From a checkpoint of a small transformer trained on Wikipedia.
Size: 16 layers, width 384, 6 heads of 64, vocabulary 27280, 38.8M parameters.
Architecture: LayerNorm before each block, rotary positions, tied embeddings, attention and MLP in parallel.
Training: a variant of Adam for these matrices, 7233 steps.
MLP neurons of a small language model. Each row is named by its layer, matrix (up: input weights; down: output weights) and neuron, and shows model dimensions 176-367. Each number is 128 + 32 x the weight over its row's rms, rounded and kept within 0 to 255. Numbers have three digits each.
Before each neuron's rows, "fires on" lists the tokens most often at its 100 highest values on Wikipedia text that the model never trained on.

fires on: "\n", "\n\n", ". "
L9.up1239:094128137111156116174115082108146126182097069125103101111098083127139090119083153151129089120162117157135125148137125098123093141107151083187126134134136149122133111107165111140104132139137121131110079067116177150170174063150101087133115124143119165136115145124125108148101124067094157176112127147117110154134063132182095067083062076091105126102129153043122142144162129116117111167170065148100118105138105168134063078128176108146103127064122131140111171127189127104102198137161161100119179094140093141190161169102140118080088142104135151136164072190141098144206146161117099130
L9.down1239:095198112081133123119076079070128145174151082143117141140105130121138100152088168220125085106177132158157112155108155124148155166132169092154116119101160154152128115130147075081108136123143115126135098082126147142203157095119068099100102200119090127097124124155115116128117115091094157113108161170124133142147080234157107118108118126119135121129150155099129184160137088120075124163160087100152126134082114206144105098161161108146120140087141121127090127176127138142138172129160145135134233093099113129170167187113140089111135129086106182128143111135138107133180156185138141127

fires on: "|", "=="
L13.up1488:149161164124157102052122140146133132099153142125148152106110123125112171141085117122126082118092147104076108049093090094132120124155201145163137181154145101121101115132105128183126128193137151120114100036119132082115089104120123143133129057132172081076110165103169130089051179134120114148176099166093147191087140090156088076076153087078118115093139166130118158085133160177153076165192144161159098086128166089146161124100082135132097148129125168138120116165142077108133124190107092080127151144120139153129051133113115114110119138192087122162131129069090160082130073154202147141
L13.down1488:156092095117108140105104037102143091146160122123118161124123087135130132157187139137106090115141078135112085162156120124124124100167127127159097089155190112097084175104133179070113114167167154105138106056085135152145134098097053104155139091186116185163159148084084133084201156165127133115087134104156122116106080181157119171125169112102163126151135185137148151136173098111089101091096101073132160119114129169122139190128159080137113180118113157098149110103093141144106186173184124104098077118170155075115161122170135106170126110119084132151158067101094118070120165143140154097

fires on: "==", "===", "\"", "'"
L11.up1239:118135110139176128128111115106151089144137126074105208186056145104150054130123112156119149112121113098103111148125116148152117142166153116156119181101171112103159027118148142157087117088110100193141071136172131112072132104169169130075116084116134097169206098131130137145150172156149145134133105158090063180098142118196141090089069112105104122150151194113148132124135202153117105127164114109140109124115154105175090113188143131085152118122145140124108164149180127188112161109143138134125163093194175111158051146110193092100116142126138074097176152195201091093147146086139102130
L11.down1239:081130134047123142162146090102130129132116131098192175134065129112097114139130122156135114117101148146080092120121083120134126149127126065139146129092185096146148155148126062127128154099130108114119135096103133115076150115092172173106098152115118107150149099103090178151117108091104115140137100103109093150117126165101091170104107128075111085126181115085132205141142182151065113132133111076173121153111158127095092129062143223188084166120127167193114119152176130173138126120175135124166163135172130091110105122157078142137128067147138154128167130083115084046088143112081096137

fires on: "\n\n", "\n", ". "
L9.up8:107146126122189179137140076105089140206107029116156149159148116115157121167078196166129089134140130116144088126134102100165154141147104101161104089151105092144083106098185129120125118150099164175116140071138178147147169099187113122045103113129150119113128112101148113192143109106137131131084162129160154152123111159166103066087088106148080094111106126091136159192138139146113114171136096144123150168136109157115045106142189155152109110131088114135093119142134145114113192181181165100091156078095106134160172200085110106108113102127144114145151085151141140158151135144156035092
L9.down8:111209125079081162132076037079160144157141071121140126148118117122149139147122171206071105144166131134118144143128133147152153159118145081141170132120130137114132152142156119091148131097100119094142109081154124144182134102116127091107118185083104150080111078151091118106150148123096137111142139167107123101130083226187125107067058122130084133117156097104111201133142098114092120161132072119147119123084150185128119065142136114143112158057158094160150157168158128138131187110119138163125229120089116136152150167151107096152135157115095147114106158124158108108144149184150134139

fires on: "a ", "in ", "–", "-", "of ", "4"
L11.up515:131066156127181065143102160131130095087108078106128110086109128103139107115104170162187132138127089133104128185177171097116177099162156152106102099155112108162120048153115127143211119146105085152142073138104173129103213144124127161083109120137201153108179196000169113124103142091143162125171114095171118151175087115158081130141049144142132194116139171084175095158079113133159150113127150105111074069143125104103101126093169119152126112130155130159093129145157115145097120136132142124128160126160165168161112126065181176140123113160177160150093165138120167114095159108156147080
L11.down515:158145070172107156131128078111148102150181165156147096121122155124143183155137086106135148140158180146158126173091076143153117159093071059124132120141107101080081141084176132101086080114138106099126116119081089186133103157101088116127125100084069120165111115192100114090106107151148140114170145132119134131061151115076127111144160115055134104187175120152075186107144125145105180145171139147145161120109141148127142144122099124123120094129127140077142136098147155108105153123114099118096112064142168102183094121143132151102150088104076086071119111103150162129172148131146128156

fires on: "than ", "\n\n", "of ", ": ", "called ", "from "
L9.up1395:125125163156194142097110170148150145159064115153119116129122196128106120124149143104147129140146142143138112171138144131158167125108125151159109136081106198192132116119123097126124159167137138203154124076071086080150082107201109188104157115135136109121145199174142144034133094145165151118073093109078150134154121133146132079197152145161162100113125104092133086221074111118074118148135087117143123149098162177164078150153157134113096130158072128129080142202145113038139138124136125136106118086144166126098090088148076131126150148104139119093114175103125091129131107142095091135
L9.down1395:117149089082121117176089107142080158106137110125130120124102123121151116186075146064150131148082157128077120150146054113132122160164119121139126174211141122101135065120197130137152152126081148125128140152146109095181123132111124105118151109089127091171094120094138116131174151086091088115109135165178082134116146188118088165102112123103102193136090114107135136091128105127103160099133119194106090136121117099119162122190079168090110089164174120176153161151110089137104087082146183166115122138155146185154169115093191152115103151194145108146078110125091142138125182144110129123

fires on: "\n", "\n\n", "| "
L11.up372:094113156082163134084130130123102086070117159122128125149136161154174160116059151112116118122130104172107114132149161130169118131118105166169167164119116156100089187106163099151148131122124201107160083112078163122133159066154109132125019119152109101129152141141112166125113172126125103151063132171132186145127107181186124155213092145083097183105155176094134147163144115133139132118097078094144072109134146159143154134182119121145167149070142193108082158157186194082162178164136145120142143049089127129154044147146163109113102087115139118113181117172093095142170144152114105121
L11.down372:122184094052131142155126155113121170139145064134121152149103118154132122121092154128171133155118125153138132156098171144099173119141146166126094152085145140057137140133115122077106146117102073100121132166131109124160124130126000136140157182095135182099184099159123132111094110121118164122103103130146147110117123255094157177124138105113145148115117105090141112165107153126136190126107116115107128125130118152149093117137123094118175091119122116138118161119091154131172123125136142160079191117142155158124125120094131104110120158156114134148132155129095152158116128177151117095

fires on: "A", "a ", "A ", "e", "E", "===="
L11.up320:075137102152092160151172173172142163091059096103143136113195133098137127190177115099128107135076103049085144158148120102123171154124147140104089137071136160146143082126149106179155112180100109102105149110181123099104106147131126170095089159136144176139098095085121163152143168165172112104103103108088092093154155140176117172109096119144108083108155141112054126118145170102082118074123149106136158125128147115130123107100130105144177171054105163134138142119157163091128182048127126126126118072149121121198139112161094074108173112173128129114097138118126202093163138141132087116
L11.down320:143165152130138162143164153178108174189143180064131115081141126120159112114150104090157118091161201159134148134129109134139123059077144069116127115153081131121143093096141144169143105102144131152078136123124100138170107165122125129122115115068104146144089117088129155142128107132155186141173140150122035153174134060150173153053140141135114106162147099074195161101142086151104115132123109074124128173134187094133151071156099107183133131116167081176144141172139124116168121096130110141098108154147098154127119080100110123127143126116130121211158150201121136115125154181132133108

fires on: "\n\n", ". ", "\n"
L9.up504:103151131094152159148067103123146113167145096126137134135127135136147131152124178127175128147152072111102151186128165076162084155169139114200094189160148119172143113125091070108148144125121116112166117147149129154034149136181122124133053156133095078140129182165128195129148160170145155129121111171127128083131095131197094144119070095138138162138136124116074128134149147111116110113204128176114166150112164115184130142123163102099101125104126106173106108168108152075108131152191199097133169088149119126182140122116106146061106164118157113158112093122117107117137079105099129120
L9.down504:114212080145102149086111085098164138111162082145172133169109116094136126185114127182103115114120140059127126170130156140197103139182125142109131166133153177160152120151146117135120138107124138148165160113120093109072107144164148123104105178121071117111097133126116147126154114142088126121118142155122101117120143255186074121117097112141076130144135079114129165121152135115120091153155088125143096138064143183153143144125118135089047084117128129123123129152121146143104156166171192139107170134081110119134130157122115167139127175104123187130112115142152109126144138144151125134

fires on: "both ", "even ", "just ", "Both ", "all "
L9.up220:150125127176196171063080147125111181124120113096138094134107160165138121140126210130146099113083097121148069134129135085119101108094187101091082128116106158137200141150144138154093102173135108155179154133112147127115090147131109184163143110167125157149138158087105104092092143183095190118128085015153149137203142122180144127111034106133146110128060093109103153165094105123115113107103147096154153031155118127202144137054135179110133111103120123128154133122202132106145126111109097110178152093192126116138119076153110121156109097134120143143148088076086132156102191093114098158
L9.down220:097170151123141065179120126101118118126155146173134131093202183136185167123127100142044119153118136133104065112075135067141117116093097164083131139112167105103157146102121117141142112123175146126105117103104144152201153180121139149087174149095157035120212097137093102149101180106165071156120096151124131168163149164150127063193082146103153155077174144146167162148215076164130130138145137136085115123106128136101116158054094064113156113161150084136110154140172155157086134103134133109190114136148132142095138146173079133150141111124118143141175137129108100103136137071142157127

fires on: "of ", "to ", "as ", "into ", "from ", ". "
L3.up870:195117123107157140123125176171173122174044105102127146143136105160108119150088124057134172070103149108156120142138090142122146109107180171165142122065138150172117099139085072102128112118123112149127106129143161081111215130142127157095144117118106164169061185173141151139097086209100110135058075115109111070159171139136098122176116137180193165091217124131156144136049130145167106111130110170118023107123165098155154123164102111102110141108122127222131131139139142074121118107116128086162168133092193142138059117134159123052104136102159122121130147122148098104177209090133091107
L3.down870:120157127127155118133161151096131142085130100136091175144140127147080105074122166148097114108140110184143104089112162100164162088133180126141150134166173118095141112136119090113146126144173127095134144105121089084175143133107116160066182095101162107215128200130114166127092139140076142046093110124165108140134138168082097105149089153103104122125080166139191124134141177091154164050124176123119148127060160145140121140110082137114123172049100097168136144191153102073114067202160138135152088159110146142126106120172110092204098089136130137078142135093133125187139141157081196096

fires on: "\n", "\n\n", "active "
L9.up1415:141138131099132133124112110107137115124140098171092101140158223135104158137112126154143116148109130139127163197128134061139170128121077111136114178131115127150106146057083102129119174109136183152155161132115167161138133042159123109118112129143138103158115171140173156127111108078133134113108117167133183150146152142195125113161117086155083124126121142160094086165122128137083116148118082098132093133145128151169078154120121125122142122105118115135108082173126140126153097136156172093071128128121174136130104129127166129088125142101165138113190120166175098125132108168144139109
L9.down1415:114145115094145162138072116071101145151158136155154136178137080112157139143168153142099128147172153145173129161143111167145173142137166135178202160171092148081137100138155129131131131133133101133177113148101082086180136146099127156114138140078053153093126161147134129113141137099181158099106115198114094079161089249161186131154101163120107101119153085110144188146155086123159138156124073095088115112109150137138126133151148106114120107125147133084135106166115115143087176093192075152074145121101131134128159185130134155125124137142105130169120124139132133100119129164146123174

fires on: "it ", "-", "of ", "where ", ": ", "own "
L3.up312:140130124134108133114110125082131084098144155077108148110127141147098130079095077175146107129125149092144099114119133180135125130130133118171140128143178094157122118098098157147136096160112189107124164158158107143154095138076202124148058092110153125158170146112159090176111151076073082139096093112205113054184130148080049111208140106077144171126124069115126138108060112105164130115152161134068161121161185139046185153107072108106037093159125134114134143128122110135171149110130089096122141077111198099127173084150190146165079149159105099163134097155155135140110149149153108166
L3.down312:120171163161115139182145106137127175184115125112156085176193085083145144164140171119088133121107127148108155169103175043160079146175112117067094038050145163167121135106177158149133150103094121157107098105094099096126041095140087156119163118134140103119105111120126154109123087162177158164099115180099094135061111104136194144101100141107088164128101149164115090178175201144069112109149114145186082137101121081192101139097154159159149130063118141147139108100119167153067116130085120178149126148157083159127094189094121137134173108085169137128109157111090112100121129042171164110

fires on: "which ", "of ", "who ", "him "
L3.up1080:141156144131104141112087178109150137065140116173051095138159149174134173128146156113112148144113114095107074087098214075152127113108106094118103103096125119102151104137111134116140098155149084134154045096096092158149176124153137177176132129176119162135169075148164132117130144190128105121164145139089061225104173174098121143141143125143110105117202110122155125118106111150032133130117125165178153119128185123167053157097130161166069137140121130133179115161100100148148080133158146136147155167097083086134123157146104181135093175121131101103119146147083206144101130129101152142
L3.down1080:141103136092142135163119109128100087113104141114160103165136100112131148121087118130181111128129171086208099176147006138071144138167120188099131144157173148115140117199151112141081230123107152118150191135168140159124123140070105047110172153112131169109081107107131091139135060086163150152167124180129159100149100026149125147168139127109128165121094135140130117067164057193174119098070140044104119132130114170076192121141131092110198089149162056142152183114174134096128130107145117100120145088137150164084152130155166047138090131164127116077165095125142080138136112153119129146

fires on: "it ", "an ", "as ", "It ", "(", "in "
L11.up583:112137089164098172154157089086178114113152151157095207157067134137171119137099083135165089166125076148156109105141150065144114111160156151129168128121119127136128068105153066128134115067112133186087122100134142113140115125141155112137124139155122157127123140109150118102127100092191095087125099144108153168184088138189108153092138102158109133065152131131080095133088119119106123142107148093146091126069132119119108161078134160114098127117156037112063105132142188167049113145136157179167163071114164112173121117098180096183160072118169136048165112097109089134134111125092164112
L11.down583:117118111127111115203103135190096083108141082137111182131090124152085080106148141085158144129161125080154117057130106174139074083082109142100103104087152086069156089130124152117124144153144089098089177128179049164162155190122128085153129152161139137168155129169139121124126149179115101140102099118190131104078129094148093148140079094128080129147124144149140097142131131102117078118170102162132153139110147145077145184109143049111116108110130146075158130123177157139079133167131133129127115179112075080107100069113137145129115121146134122102078133126070068145126116173106114214

fires on: "until ", "or ", "to ", "of ", ": "
L3.up1093:171128127119105137182153091072180086129126137098147097145136176066100115167121162103107059120106128070153097134146120140132135122076148115132117123110088094127172119166136145154127089052099123100163120165107143096143139162119154121125122107115136096196146107144123156146125082139146106099108127111083113066083122134126127116141132118049159105133133082144144094138185143156145108162202172114121102081150119147092142116108104116146067153110111103144152189060116165029135169059172189123090086122069203137090105077094109116191110182146116138108149094111122101126128127115168134165
L3.down1093:149122132180140112090087196144134169138105135151100137115114057135112177071157108127169212132165155181080172112102146117087143129166076126089110148139179122145131152136143141103102115101138121108125147122153121159137122113125117171160129162086139181113103093114142083089095143110126136133121097129140122126165120250151156111158127149137046134129108159141091179126119134124136119084106067143136196157069145070195108138151149127125173110096163145115070081175193088178138119188145086122175121167143119091137127142150161138126126158135127149140105148111065131149166157108117164154

fires on: "and ", "(", "or ", "– "
L9.up24:091078114121118104174141131130142151107107100093113175142107087095139114185133113130164147124110121146127081131143174169130156104163136128090106061087101165104158105111163118126141118115102115162163152138143097079153155136155154137109156174139165164089147064139159076105141135157103088086060113107119146126164096118147193155161161142184157173147199129153146114205094095153221119071165171072106154083189122160134158088049120114077127131117089174140127189102159103109136114101133106124173156168132118127147131114133112120147092126206115050143109132136100116158159150152108116115
L9.down24:125154101124144170074148084078172164156171160162140078085176180129151102141170147133127054111158183130097112105133151137156123169129085126123149189127144066153118130105135128149129126106178152096128121087112147127132131154103094096143082095074076076136126138147108152093175128136141151134178157138096135115123202190149071122103143114111074118194134113153167133104127173181128165147135117117096101143141141115092162154169143132115072116148143114110184026122060128179116135121147145120109145083166147145125104170100122103072168063066159150114190084103145116044088110183135130137

fires on: "as ", "became ", "into ", "called ", "of ", "become "
L11.up562:124148120159106154126165089123157124176146184114109088130114112113120093146124108118142125114152098137088132128113146130205141100149116169140143150123105215160091086101102081199145156160149179140161123113154147086129099100164144084102114134153167131140145139151145140090128132130124138122100109119119115096189150131158035123126112152154157169135125142113098106196119122228131102139151134127108070132090159131126159086134071099146123121073119077088080152172137142092160147108172173072194182147111193139116038095080132136113109144128146031104090135105137112098139165118121119082
L11.down562:114119103139153122128100147135113164152100161118111120096142084113123102093140149106168088064124138081132164135098179121171165193194106186076139128107120135092096159134128177122096146070129145064100138144196112091113111139105078149164116127138140160083109084149133130061126105145117116132134148045114128174120151171070115164125133134105139135092054168099177113145188063139135185151128191147117099135101110103166194111138113057114113168137112118075138108134101134108178059114145112149095093165117188180187075149062166124127105205127084086137111132127143097102099169177099143172

fires on: "it ", "that ", "an ", ", ", "a "
L11.up1449:107097093141175081144179118158133147149140082104053155144099173180116141211094182121127050099139105171149117160123150119128117105172132148108154169114145116149150078147131070142121159147109095159160133096144131137127076116087128101149072114141164112120128129052161143158046114118151112126150117140098089170188072132154090171120166120112146122081149090159195063164141115112094111099093126088100151061087220163156089065072139126148162124096157067102070153133130139102083123069125194207132152108109073069141122138150213107128146116151164125067167111079113098118138163133105156117
L11.down1449:069145116189106100122126185109103113114140130120154137140161148089102149070105127086107156148167171109127100104143204140128159099101139132120090185137166195113120106173119172114118126119076063095130199110098091157175091139083206099092119160141125121155178135147181129134147108121128094138090153177162109162107162201162104134165115117125130122110120179125092159153144112058119139117125151158128103120120132073156104158097102056176048131126111129101162184126084068102101083171134121123169060122118114142102155132167132100176184066155079111103142160152070163160124079115141132128

fires on: ", ", "and ", ". ", "(", "not "
L9.up1479:088176065154178107183105078129152135097089127124137195127166132225101131143124104146164110131105138102182082096112168103177152124155150133117032182112089078125206136077154159147120146065099174130148135138194122083101133115159103127050178106149104117132134146136130118138168128163159124105098129120184121072092110137120114169152152190141181138150113140142141169153121136156114138129144117139117096154143097182119165117103157147100107122158051169173145174078147127180083134127089076076199140102131100076124172117076102136147155106116168107121079111135131062178215139082073107098
L9.down1479:173146099124060122102140161106107163160162168131168087163140142096118122172117162122088124106116143136113129155152176105143081156124142112107181104157158181077077116132201116178132135156137108127178183212098102130180133126088095177171093175110195106165159153117075163119120171109121139126125143162130141128142161173165194085099164058088181108134159177071163088170100112122099110126154121055144122082106121133105080130087111122106137128133165096089102165211093101130175155123112128065107093123147196131107107098091193154117064114133137077107154106114118168081101091157115071157

fires on: ": ", "from ", "to ", "W ", "by ", "1 "
L9.up774:158092078162134104111124092167097165154126080152094154118122200103117130153151130064136153088092112118082075180118137163085172150152106147150066091127126139169107103189093101148148116174096194109122119129157131071127106101116116096157061121101164162167174131152134155138099153156155151105107160104120093144141086138147110138179132091136096133185200103137158139136053129097087151099158117079096110078100164161121088064138118131122130110106130126128081119164157135143125143124145148157107122138160171046078110120106111137094141138154106121103194132132155138158158120099131144147
L9.down774:148168153106187123147107142099136145206162152108149159147097123135146081133167121092145183144116089131167142177164095068096150114154139122101176203154156089071115119114168122154145079104144111074127120123149105167161087129096142146110188106131093091087158138124044113100100124094081111164133103123161113134143100123168110161089100177119122149058091127168100077149146086123146131160083117132136184145109107083143145093102053108043085094133133159131162076067109074150154089072110158164099216105108131139157154112147140127159114111144206096078085109134166113144068131184107132134

fires on: "such ", "of ", "-", "ing", "ty "
L3.up994:124096126085100098159082154123100086115175112091118169120168138101136093140129060149084104166189129078142122117130172122136122141152111129137131115158100163109157118166140138136137127142108130093212152165170137143117160121156130135134116117132151114197134115098150121164098059154121134171049113104091067120139196152130117148148108152126215126164164048143115142167160124137147127113112153141142114094095121145055144182091199086122135168117089153204112099127075066130160118047218105069172160079129138159104123122127154117157135065113097125144100112159110133138071112113117055117
L3.down994:103111165197200153105106108118118181131088144123093118145062104167134153127151143119162185147115107163110105155128126127124116107114182140124106095124126125174107137111152139130130152128150125142056127114065090088139139065127103085163160125152146158121157110130124186121110151151163090190075103120139148117093079161137146152131120098126070094088102120114134143108099175123094160119134064076092176210127141149161080113135115166056192136082190121041139176117194174196101127159105138160065130137130118070149162090159090101120061138163155128102171097109137107140112174098116160098

fires on: ". ", "r", "- ", "m", "g"
L9.up1100:154096173142093118120159133121085138120128147086201143174119101159135120172126131159184103133126099111147150112125160112062171090119140119198088149106117115184110082089162105170118082135113113142104136074059189144066135086217147166132088098150137140124110104078117154122110127138085137114134092112122144127137108129100134136135052090154132090165111104153099095120098157167115031103143120123117040091098203127126156130154149146101156137094174123129138130112109087090094114071103158130169170146116169107122116143118185113093123091154172131121143144147163139129101145069086036136
L9.down1100:137110163067064198073104151128087091136119156129114170113147140159125090087123185117106124093100128106144153130113094147052116099112103135125126111092108114125058079142160210127111123179138087116170067087081135135157133104105149134126194134123142096084160155140130152146172128168091131130142159112168211089149156028136135159171145153104103198112136126160129077127150119139150143139105143157147099127128154111143153086080171101083132194066143120118141148045057161130110154120126101123140112112109196105152113129164142110118100131135109173111105191141164161145096130108148062101

fires on: "a ", "O", "A ", "l", "I"
L13.up366:141071139127126149126178106130129126107133144162124142175134093088130166099137169116123110158040060159069130121172094080123173157070128111154112146159202131162089067119185102156154115149153113141107100090122150112146100106077144114083193145170102148160138103080160108139083075117097123130088113117083114156145143100130138100083086116124142126162123115130154138127135151166087114128122154079107140124102222113126144151144162143163147138074123190133122130130118126089146161147171156065116122091127086085152093092123122172087140135177168114141132111136115171110220164056119127112
L13.down366:168174151125081082128109136094114094142182178112197080111091136134181104097030119115116176129049119126135123131097145152147171128072111133128139169142098140150144141122133133162141123147118086166102161126059167113150105111110092096110179137121093064177131092045112108145143111145145130130148227176104093147191138151099097052137084132187178127160088105150142102084075094147130160155105177099183166163114189092142132152155125174146154153064159159162129071145117119141151087137131113080080121104113127162142126129085131212148153151130093150191111101109156171138171138132109156160

fires on: "on ", "along ", "On ", "198", "at ", "At "
L9.up303:127102103157163184230120144097107154101154074148138121106127117145175129097118138162162147122134109162165072142156205115134204146089178148124176128129116094124115046095107134147091129117100167127133078079151121124076119110110200125077150055132155108100107203107169120100143179095148091124111127103145127106140183116137182124153112115121084127153177102114116120144124161138104162147104153158166136145111140132150088149148102156125150103093127111081097133125115145135163158140144128117176163051128186086141169136092137081097158119122140110090146108124128165122214159149193179109
L9.down303:092135142081155178152126146124146108115106076116132176064137099096124127172203094127124225155134076120115149144153162120125123099124067120134091147153096099094170071158093129117170137144080113139129080173124145104101213162142118186123099146151136102191172107213074096134154120171157139132159110130134147111132136110094160156058073129093107126101129086153154170137119122153147136130144127149142087138112046125146149085138096102168198107046167122120125176150113160155136102098075048167117087166141193154160094112163072102125132115146140144115080140171089131113087120084105186176

fires on: "===", "=="
L13.up1228:114082115123155170152091130115107143144135129099140162140100119119158120170126144159141108071087114103088101112171120151158156147145142104173088170155147145129143095101120095127166125125128173170101146088106168187111142133154155148077074107165156072068132107092125152151090203141147178121202145127115099198135113117193098104075114150120110080188200162087102148181054158132157112125214120122134116148112186127134091110117063097140074128112149164167129166166146147142134146135189140095157111091163115123130070171119178146155135080114102112082115105133120134086126131143094109159
L13.down1228:127077090135109167164121120149111161115174152102157126148103139135121160103139119079153129122062125169165055148098107148126124113137116096146102123136181080169118188159176127100103127141138121109096120077116129095067120125142099131132103197200132133108186125076131169089114099112132174160155122079126116160146086189174123069109089105126169122146149164087146207063076143094178141080105179115161126103036086160170042138094175101167094185139122167136135091147113125120121167129205127113120085071122120147117098075094106146149155176118122090207132125085145126119100127108109089147

fires on: "of ", "from ", "to ", ") ", "with ", ", "
L9.up493:107126167171131077169125151121118142136113135153096172208124172115084108101046181117136109116085106126119128137134194140155205121098134177203139140153125129154073121139126124164197176158147119150100078113088167185092109074143133099048148103048136146121167134140133144120124091120118113117174136134123127136115139131206093096152127150141123134100141153158145107136139115155088131137192040136123109048158189137156085103146143124101110124108128069146112190165124127112144133127117096122150124131126138077087140160106150138098159094090109123143097118120137102151112188139096098136
L9.down493:122162185125156068138153146154161092144095154186058149111113131172168193101188119103137124189141182138082122160134131125083173169109082139136151141095074142124083118076138070174138114080095166144129104180134106132170166120133072083130142104066126126065122110152134123140110118066172097127133102168147082135163098223136159144162167149161163154138079110092120091126155100138182142089124086116111109131089124151091088100110115105158133083126157128124103086160145120140091126105099111112109113106145113128197148121068162170177163189196184171153141135125128155123118158167136134115

fires on: "|", "==", "==="
L13.up1507:092141135067119110095143140140117125137194124165131121120134146080170128188075174121097148085107124163140083128137107166147131062110118114146131191127131123174100143136114131133139189143150199142120095079119093146115120153121160115054113116118158088179156102082110147147108178131120145121114166157132102190132061154201132169070119138133077065142220094139161103130151101137124065071150121120107067144103187112139131116104227131125102135159140143153126114126201121130113147098136122118134090208121098075180145126109158043092161091128117121127123105107148138060120122155101100173
L13.down1507:109080105094116146179199085131128156048162104066213153107149131132113101130233130108161149107116160110122119068087139076077112096115127161165137146127092097157138097152144173122145170129108122098156114122117069172082103121048189133156142126100084145104161158129106105156150113123177180183158170161113094129151141117117166113161115181180128136153126153150139139098134113146143106124131123135130140155093098140155100112162131142120096089113111125173203153140029084145090109125169143091080124084145154136129110101149114131096124080130130106152149121102075084095190152166047154082

fires on: "and ", ", ", "then ", "to ", "\n  ", "joined "
L9.up159:109150158157148155172193132134107146111138066157091146108137106187093150115132150098167100183123130113113096123160119100158188123097209100088097159098107110159108137136178092133123113133136055157132117170201112105088131047128156140124176136108118168116177172124166153117145127087151135114127102179108126209066114130129126114184150168095078118164155136074099116140100172145140124147147112115125133127092115170139115162143168116137137125133085094174122116108148135137164090159111148112222144147158093114129144143096129132208158102128107095166141131128125104122190142119146084050
L9.down159:078137161166084148148131106194129122161126168176166142193132121097119104232118113116076110108086072086084118155218111108139099118143133177129135084120127074151094086147111096136171149131117199201104176144065096092072113129166119159094115097128116098142119114145149139097100091124141151113134147107151198233103089123129112117109162156167121092107114131106143115146130143184088115119146152122151176071139123140141113126115102139083175194148117177122145157126117115157131173121144161090102134131167116134116065172137161144083101145108127117078185162140112139078152105108144141128

fires on: "of ", "It ", "which ", "-"
L3.up450:122194123150184116100107143224090138091107114159163200090134122118182072125103197130132109107136120117014093109133180147108181143131114119096154164115104158162119131139156128169113139123096188131094088126084118125133138159182108122145151133112125133136144118142161125116118206145140139143135149144165127166130111135167154173160159105117130155121131126136122058163131134113134143130131110110070118082108138110101145178140156152165121176149127172169154130183091134087137114049118150168175201115090120096091097165099098155137126130132133116162105186097142132192071125148099166155
L3.down450:135095131134153111120123137123178099113120144137111124185169109066127184166095136134104117054170131134122079167107127113151100166145139102180158179120128154151116160140133146150194170119104135136185148164133131100117118188147093140109092123183139061098103151100102111125106078140144081192177129133156152120113117096104105107133130183146128143155100145124093211159138108093113023177076142167078168169161160126144143135134118135065107126078126139073125126080131131112126141106137057065063121146128144143156203173154157089115071100143099097115117108120108155124149100056101086090

fires on: "id", "-", "of ", "ally "
L3.up288:177130109165137080140145159094112120142121072139131150119108162118141105112092152146158146081095104134182157117160160090165144112157123163156065145127101150163116165165065087091138116182119196150144029142072162129118135141113160124116182079107179175092107161111144152131113147137109180177124158049124176117126100120168110131135079166160136118115178167146099090187118121120167128037116079174149030093147135152151085121110073104139117123117155085116112134163126103158161097125125091127162117128100123083102110191072174143091124134085187077132170108121176100148128152090141156127
L3.down288:154143186107093080118078122082141132108066095164134117129120092083168073095070138124133083171054126135141145177059073128130112124152099192159146167122095149192108153065150087099100130129199117122074137153072132112156200129134160116149124137142095175164115140113096119114133117120153129055175085114080167151051099119084159153140157095116106121133110109167149173097145141178138132130136136113145095129128163121161121078127155139220134099124088147135099124134174101105165164153161184105105177066148124112149099099123057112087072122189148112129156134125070135135123127107194123124

fires on: "as ", "to ", "and ", "(", "or ", ", "
L11.up1186:142098142121179144221123099096138107145133071102101160169124130147066117078137137139172112153153085072083132141136140164179146109135146138093058149096080132099116118130177152139128149149145143155106072137189097135131150118138130080080124084179089127088156152124123128107122163167157076176105084123103107138160098171102122149129090094129159119169078162057130152146114092158147081158170129081101098050101123117137097104112181130109068139101087095187177118118139088137109096101150126114153161180109181144209123137095182070178137135130180082162083107124190090128146120187146110081
L11.down1186:123132126063112115119144125143179126119161203121121166123077075148206135154190125131129113094125145180096147152044115159135116153144145146150108152150117113096166167116139089125082150138139126137137116106059098093193124146139128163145181115100131134122088135100114131152145154140160167127138147056108111058081119255156084116121134137105116143160182098137142110157125160119127152139086102126106142169158134128134156114138115157071108123118122152056081173160173123201130148157144121160132125081112138147118057126155149131174138084106114138086125073117143100113126114097087183122